MLP neurons of a small language model. Each row is named by its layer, matrix (gate and up: input weights) and neuron, and shows model dimensions 448-543. Each number is 128 + 32 x the weight over its row's rms, rounded and kept within 0 to 255. Numbers have three digits each. A neuron's up and down rows have the sign that makes its largest values positive.
Before each neuron's rows, "fires in" lists the words (lower case) most often at its 100 highest values on Wikipedia text that the model never trained on.

fires in: "in", "would", "been", "it", "was", "be"
L2.gate1044:100183161132109098128146099125184131105109099116165123178149091147141159168103132064167161179121148094093059133179122170108158173227146145058147108095141073124177118118060121159152104128151081120118128117100149170074152181123152125142061174184105061121161162107179077125151147165114134065
L2.up1044:175065135093172085076127166114150163145117104179111144141167141084163124120164088141112145162135156207129119213136090147188111121107099095179107099092121080133189101109165136122108134106100120110091119082149154157145154182147217144114135095133151164112151091139078114169136172100108091136

fires in: "george", "at", "pavn", "cape", "fort", "georgia"
L2.gate80:124129171123120144119192104068138150134103186142168181174108084110169193148090090115129113105125136144156116124136176124121104077131149153091163074159133111129125099081100197091165188152129154197149196101176128100106174164096073155138181118211144115157080126147132144110168123095166139157
L2.up80:154167131149098151112148100117102122136103178135134104152141105093162123143097189148186155109118114095108127184119095142070124126106113161085202114143160151070145072160157148116139149194096137168191141105135184102137128145176086153174127141206173102057098105141199193104179158114144123144

fires in: "s", "and", "present", "its", "this"
L2.gate791:160124181151134130125177152167091086196123139116116178142121183188097130084134133087116089150091191116171120142096126120062132157132182120144109125159167161143146152074128166175118065103082114138141122161139091098185153143124171140144108131154135115153141165188085135120152134088137100151
L2.up791:195114130174137103117128135172126124125183104113130133121125185137096121153123162155111117145102166126146111127156094132117101136189148104114127085102166170053179157128112200194136139102123154106134155217071199133177120097129114122081199114126141102164213123191137172150084151143116127110

fires in: "version", "versions", "edition", "editions", "adaptation", "cover"
L2.gate1755:147096170053104132123138107107117152149092146089157135163092110125102171047092142156115096158140150120140156086166111127126147073053179102097115116143146154139144160121152200047142149197114116141086123139149151114119091099096130111074148119148100096103105112120169127146147127106171131204
L2.up1755:127125109140083149151118162128134067144121113134124117117092118088147155086114120186133156189200112144154083173173130156114142132091154116146080103132150129161147119143074101116131085170106101122173136134150157125181118023145101166164176200150095137125075116098112186135148106085137123130

fires in: "he", "she", "who", "there", "where"
L2.gate620:149126142115065132099138101117137105141127126179114121120124066139116144169078143128145176090092092127159138131164167114125137112157140132166155076109179139173175133143155138113074180139140136121166108099173124151065080108125145096137131132136168140070165146100116157150136131130146104160
L2.up620:104151063122099144111092151119150136116138149172188075122175172099080178183124108120125052116125071214179139091074118129143085169078126105108133147149109079127104111117183130180084146095177131158164093128088161117169084107125136128128147134230131006134113125117139117196140112065110098063

fires in: "following", "to", "follows"
L2.gate493:140134112096107100121135130142133151063114162123127058093107090143165123189098098123129096084152118118088173121110164137105114163123150170103193152096120068130110127118083098133123135144165124076138140097165107080147167112125074166099129070142109160121136179165144135105096144127155157162
L2.up493:128122106134077106128191206106133137107141121105125134135162148134099121129089114105100134137113105124146099132115135181142118107132146180167200149139151084119069129094129146159060112130102197120090154166139150105184067051125131107118137131153113096052139121130096176103161132162114148089

fires in: "he", "it", "grschebina", "todorchev"
L2.gate2366:094049119137165119116076153115111123109140145177162101117133131172118060136156113154118192120146157168122173049143120046093126108131146119174131096098200144063146120120113121106137094130164162118170088114149153136112104094178135150115068086116082108159152118148153068114113137123182144136
L2.up2366:115183068075104094140114101122152114138148143113156142127122130109143112146089147114155123103113142104152108100153141153128089110103161084101141148179078089125119129122132133169121135077119051150180113034110173104108246194107133148106131160108117121134106107184070181143187091110162096132

fires in: "born", "life", "william", "bob", "ralph", "father"
L2.gate2136:035153101132115157078155089105105124214149145120166095170082079102158106096084120105071129113153165158097178113162152148099051148154125135194145100150117116127066144149104115082088177162088161130088138111084159100173131194137131148134173119082128147113166137164137092116117146135107112123
L2.up2136:137071124175182118112149146123069086160110157073115096175152074091091090078058144157134080127131110142075119112098142073133132084129094123154151095141100087101056167080164103106080137183170148106089146129085115186167122151120118142128148148134108125179123118131171106184148181189091153090

fires in: "no", "live", "lullabies"
L2.gate1590:117092133116169175072075114129077150109159168092113218106109106139114165164135143114153186115133130105090149164134097108130132133162148104093112124154159091199089129093197092137146137145159143095136083138128169183131096147104134119138120114044117141135169126093123102129108113151119109157
L2.up1590:208163111149154189135124063131110104177183200172118132179129109120103127134101152165127107137092159134141178117119098134124136104125096156158141155093112119143082060127127110144151145081122124166147123127090152170144137115077146083097131144131098119080143121170128107090138088115198161146

fires in: "and", "career", "released"
L2.gate1087:079099122108180078113079145121134080212140112163135174145143139096138073095087141100088103158180139149079123114118077158126100108133173120054099151162113130142112085135095094112126130089094113164154107063065163115148171135111088142062141096126136135139095113092133146119093124170124131159
L2.up1087:130153115151110052092129086106108179108157137064078113114077113117147089183095127120083123068128120124073156114168100115128126144114193150096136114144118100108089113129109078117126163088132099150114072085128171159092132167136062069086139149134117099167124102089162058117115146162182147120

fires in: "long", "short", "fall", "far", "larsson", "free"
L2.gate668:124172054147169137149138138106131142123152102104174163089112137046096119116134200131117109168081118127117175140177164170102111110124082044078131114114125064161066188120099115145128159130130090067098110108098091110127145089079119135148165125112072127130150152100146115135121119196151141156
L2.up668:132151047142096158101102191102120100047164139113131153157128065022151106139134167123131159149083129070209155148115104170135102159152068125068133150102149068114125142128117094061158126122137159078113092081087136152085194079071180102193111133130113104146142170140102068183098053134114120157

fires in: "country", "born", "native"
L2.gate486:099174106103151119103115118155086084126134156150159102157132111111170137176112142170130134121164114136146119158156137207089137091139075200129104126121087122160143104153146136150116147183155132121167060162044104091100182151114101144079176115070200149126122114130154190164150166129153118098
L2.up486:166174083162078177165146120174130133095140144118167150174114114087130190104180146110113100090098158147193178115134075130179094109127129086134115115139102105136131093131155107125127095154151200138096156182127108090129137189124166041087088125132133144115084094151192111092192131146128125090

fires in: "career", "his", "such", "there", "average", "born"
L2.gate1237:180122161115169119100104170091144137102129113170148116058138153139100151076085109139085131161115185146104137091086131145113147161169148128138101121163097052144142162110179137131118149109146129053162145125159119145156178098112173121151116057134109127110160121109121190174124158108073176126
L2.up1237:165153095124100090098122114115115150122123130147129114116117198061150109147153141178146101137147166115136126145146144151161101090149111086147099212198163120135136136117164141096073111090145107112121128138124134111120136124145085090118170136117108206153093163124129157152093124132117184153

fires in: "united", "santa", "u", "american", "mexico"
L2.gate1537:155083088176140067132173121127138215126137135127130135113168143117134126133078122090143160105117138188105116118108161121133101154122165130120189117102087111140182106147134125169106157155098139069107108122115103101169125134088148155127057123136141136098123175118251107148178113137133190130
L2.up1537:130146133161134069102160088128206143054124149102037168140122191162189106089149128138088101114084148134129135151136110090066124140132107082125157106163076083168127151140121153187176160174113133124194186127110072151071094177128139101160103102084128084142130133069176133113127062094134105149

fires in: "states", "s"
L2.gate1557:135158098126133141098079108095118124169034123125121209145136091107151104081102160151187155150121161098127142143141128113127119144081154084154143115124103145116143124147183073148118155120164093071134110125180088069127140165132086134178116157118153100136165108099145195207128140184217140132
L2.up1557:091150170206129130168114125089111084113118099124130121107091149162132146085156146108103091108098105148152139122145123154155066147063130155126114186125110097102185141170128110165100129125089085100142102085138095143149131136168144156075136103140078095095150156107146139071046098112066126101

fires in: "group", "class", "groups", "family", "order", "formulation"
L2.gate2419:117155082163120149106148112125181132167130206133109122167055152141147148076097126118153128128167114137137111088155083114084124101112137194083113137116108090173194157118167111197094148130145118150134129161190152157124141182114127175148120193056116122140080165105119072148169168146158123143
L2.up2419:092160138146126139142112092160160106144048126156123133208118180163170178139082173128152066190123118102079086129141140087150138030132103153137094124159125100164130205123148122184081139094101092065102102218149114102114118158061158156093075125063134110173130129087155119143140137151134128180

fires in: "state", "national", "country", "second"
L2.gate572:158179115140118104163144075188073123130188124149144101131146098091155143112118152165130138102059091165089162079141169135112197095087113128131182082131125120084107154046083137122141134146139112139114175122128128095116126130115121177109152120141150115114112124105111088129147174080112147136
L2.up572:048176147157126104157104135123151162131139161126162108137168142168140096169155119172107135119053130093147118135142137140087169139118067130205116120172034102129163126121089157092137152129111101080107119121029105126092154189154215074112148109094143140162141177090146098100189129153092120109

fires in: "united", "18", "from", "seventeenth", "paraphasia", "19"
L2.gate935:098101128093176164107081139169117161165102160074099137096133136134154101078118119124128126166102089127089106122087121083164201095111131164081085161152165193207179124169099164116104043154127131151104162133073170127064124162136080126121124081165041164108200146124171113164137098107150087187
L2.up935:110172156136188176088155130172105162132079157167154168077175102159154123120116114132159098087111099121154115151085148098112126158128118116137147122114115184146076103063170145146127061125191101096092171128140110126144141134142118142118145165054148169112205178109078165120153159163146107116

fires in: "s", "its", "had", "have", "their"
L2.gate387:079089143160131191162153143122084149155155141153091137203093062137114131128129138152124115124105191112153122164147132126202131184117152100131142127147156124098129107113124181144081112114105143117083168135146131111102168174111142146168138160088142080119161099101131159139105162106123130108
L2.up387:102154126087164087083148169163129135131117134118086149120152160160093163130123124141111103179166148185100104114144063054138092138177111074105154144211150132164189155197135134077116092086086090196169091142100154108110093083140128153141150092117107094106099106117091141147105082168095093137

fires in: "been", "was", "also", "he", "were", "it"
L2.gate829:090138065127118150099146125121166165055172132153116112155143170132155109036093116167149105168120178114122116098158137190146127103110091094105145141161160201153125081191127135172140108154133152125178121108139125070048130109153179138127087097105082127157171157137095162070108103145156140148
L2.up829:174134141035131153126098153100148163188184190142100137095140159143131131081152128110129138125112130123152095106190089064091144138123142158125064088107154061146060067087173057151121138226133107155145140135163154184138120121114131139090166164158132124106179078124155139109145130144085089166

fires in: "his", "have", "he", "that", "they", "she"
L2.gate1974:140166186128031104158150151156145087119130086185100131145162187121134083155137148144078109110149117180089090111099131126142068141150140141127098098198142116157102090107167144155156095115091088090109142205148088135156080190213153148183124101181129161098140155162109153157152148181168185154
L2.up1974:096113064076149114131092092125127138124165126106151145082153152165140168142098139137073115107129078129138113084099125125038121158143109142152093163142123130110094060127116139125136121097129128120156133135148094094119143192087132074102081116126137109154068132124157150178113092169108118162

fires in: "record", "average", "time", "percentage", "rate", "records"
L2.gate1424:138120158145103206165109087125152180122118181158114152105112071106130092150111165144159162132101154172151199227168123103146204096126086107150078131130115144168126146140151125108110121107116190137152146149137096147092180101137094167141110133143115184156115118116131099114095086104146141160
L2.up1424:133126151164127111173130077116134139130137140174068159137145168126130156112096137153140077179078100115139134166178152137129086126176126160134111138139060146147109102146161135061144125068105179130154140167089085153128197153137140162080110199147121074152126109142068129079185085147153185162

fires in: "such", "so", "majors", "rstudio"
L2.gate2499:106160129128136137072113195152084139118156133093157132094160091155131142101146163179115116165074141089176106114108147147100104090148142131127086164194137146138176125145053131153123090143096154136122122116106147155135192192171100174094141123082109100125116138102092095093068112139148171152
L2.up2499:110103137095021112132087154121094173162108123112170156146124100135139098135081159146125099105125143146160173134126104110124118119112098151092136123129123135104155075076178116150128107157112084147088147113125167090155188106157068182141153166074159081149074114144135128050074073147133105150

fires in: "of", "from", "no", "any", "his"
L2.gate594:127082141160185094115130133163126158121175181191122056116133170109106124138071087126114169149139114100133131090059090113130090073164130133160149101140138126109165114070148098162163147147091068109112152151148123086104131081105132141171155140164124142131185087133172149130182102156179159095
L2.up594:163180184197160063117145080117141147131130091124163129108067128186097147133120141157159070099160129104137171090062173168083128142083169134169153170126129095122024119100151130125150127098167091108104084143113097112054156151133178139111088096148097149112118094181117071123141124048097122154

fires in: "england", "age", "japanese", "uk", "kingdom", "states"
L2.gate2468:179142129091122115149126146101127041129131118146175120098095132155088147156177148098142158182131055134150133041123132117102124140113131091150124124074151098128135186088124133129150139148131102170140104031120097133138092126122184148163103108109162171128098095075142135105111062096140165106
L2.up2468:097161176128168120113058141088139145105084100116102114165153103063122173126114150122114148144161146132205096145130131123164118129069135157130107116139077159177117137122114084080108085125151185097057103159147111110054162058154097169154095127186154102104113139160120146123137086167111139154

fires in: "under", "to", "against", "behind", "over"
L2.gate1800:178154085136143191155152118177163157150133150189138130147107116097179134175086115106103112175163157147182163104086114140088152084174073135157130108084123113122100139127097119126117120093116112119059093123132112090153111126133136135098116174112159193123117116146106183053129097136085123151
L2.up1800:169130155093138125103083134181116111143107096112124142189083144173111128131149134114156171148118151133111090105160165115179086120141175197106212135136079106149116144204151110161104162108149110158170120124148135129152141069076097106080178160165092125170145150109153089128119177127116193112

fires in: "to", "not", "one", "written", "kirkhope"
L2.gate1797:050179123125144141213156096130049153133155155069146126169150138163148112135097184095125108226162123087058178093103120137069119153159107099171161142114138100110068164148196142173102131124121131175110137098139105132109144131162067156136064070105145107150182134135122114136128138128110180182
L2.up1797:085119086151091063134114139132107116123149131123120169095112142162099158119108117114099146062095205133122123152173140139127082105116206159120166157132144085195061059147141124147107061081164159119145153099067180150185141086179140118100151074182135165128113102116129196169153141085129135088

fires in: "its", "a", "cíosóig", "states", "office"
L2.gate271:141123086111151159083141098094129094122099134135138071136157082104111094118078137092167132155058124116130159112160122125126111159111134059117188132153111102161124098172169110097062151131139105186117081162124118117109072140148135193147189154185148178165124060149111133163171123090149159152
L2.up271:124148087109131086101085115095134179099149101150194142160096107140139143119093134112110152127122127167112097105104096131122101123159099145065192088115105167161143116141155081115180102151192128205123120144112170080135142193149154147148148171139118117115167102183166123102128061101119119188

fires in: "national", "world", "state", "native", "international", "olympic"
L2.gate402:097174096092108083116166113134131127145085174163159135189165044096181105142148078206136098125052122146079132153090106176110147130198115101121144109167094172125112121158153172130119144203094139178062138089118133098116088176131132136148177099136157113114170148097192157104048156078119116158
L2.up402:170121127057126100121095116125109078158188203130157087134167092151156134113109081101107124121108126102151113123058116135149131175162109057104163129124114147162147146122105185169145067157125145124132155132169126136135102175144093141164129118140124109130123130130173133103159089141132124167

fires in: "this", "that", "same", "following", "ecoregion", "through"
L2.gate912:117166177108125135156115191078157077096167146159137151139127135124144191093088130097083139159117117173173150097108180074079146119133087126086135100132114096134160112177117130121114141136122151168181169079131156196215167163079098113084120113102105132111147177120119142088080148112115151116
L2.up912:182125094157139191139113135090166137045082132194145135199085108098145087159184170101166131113114134115141126114187120168131118139111085152096127120148101159166151143225143128112121154119146161136102142102148067085076110163085093167107129120141113178113126094120109120109154110164113114093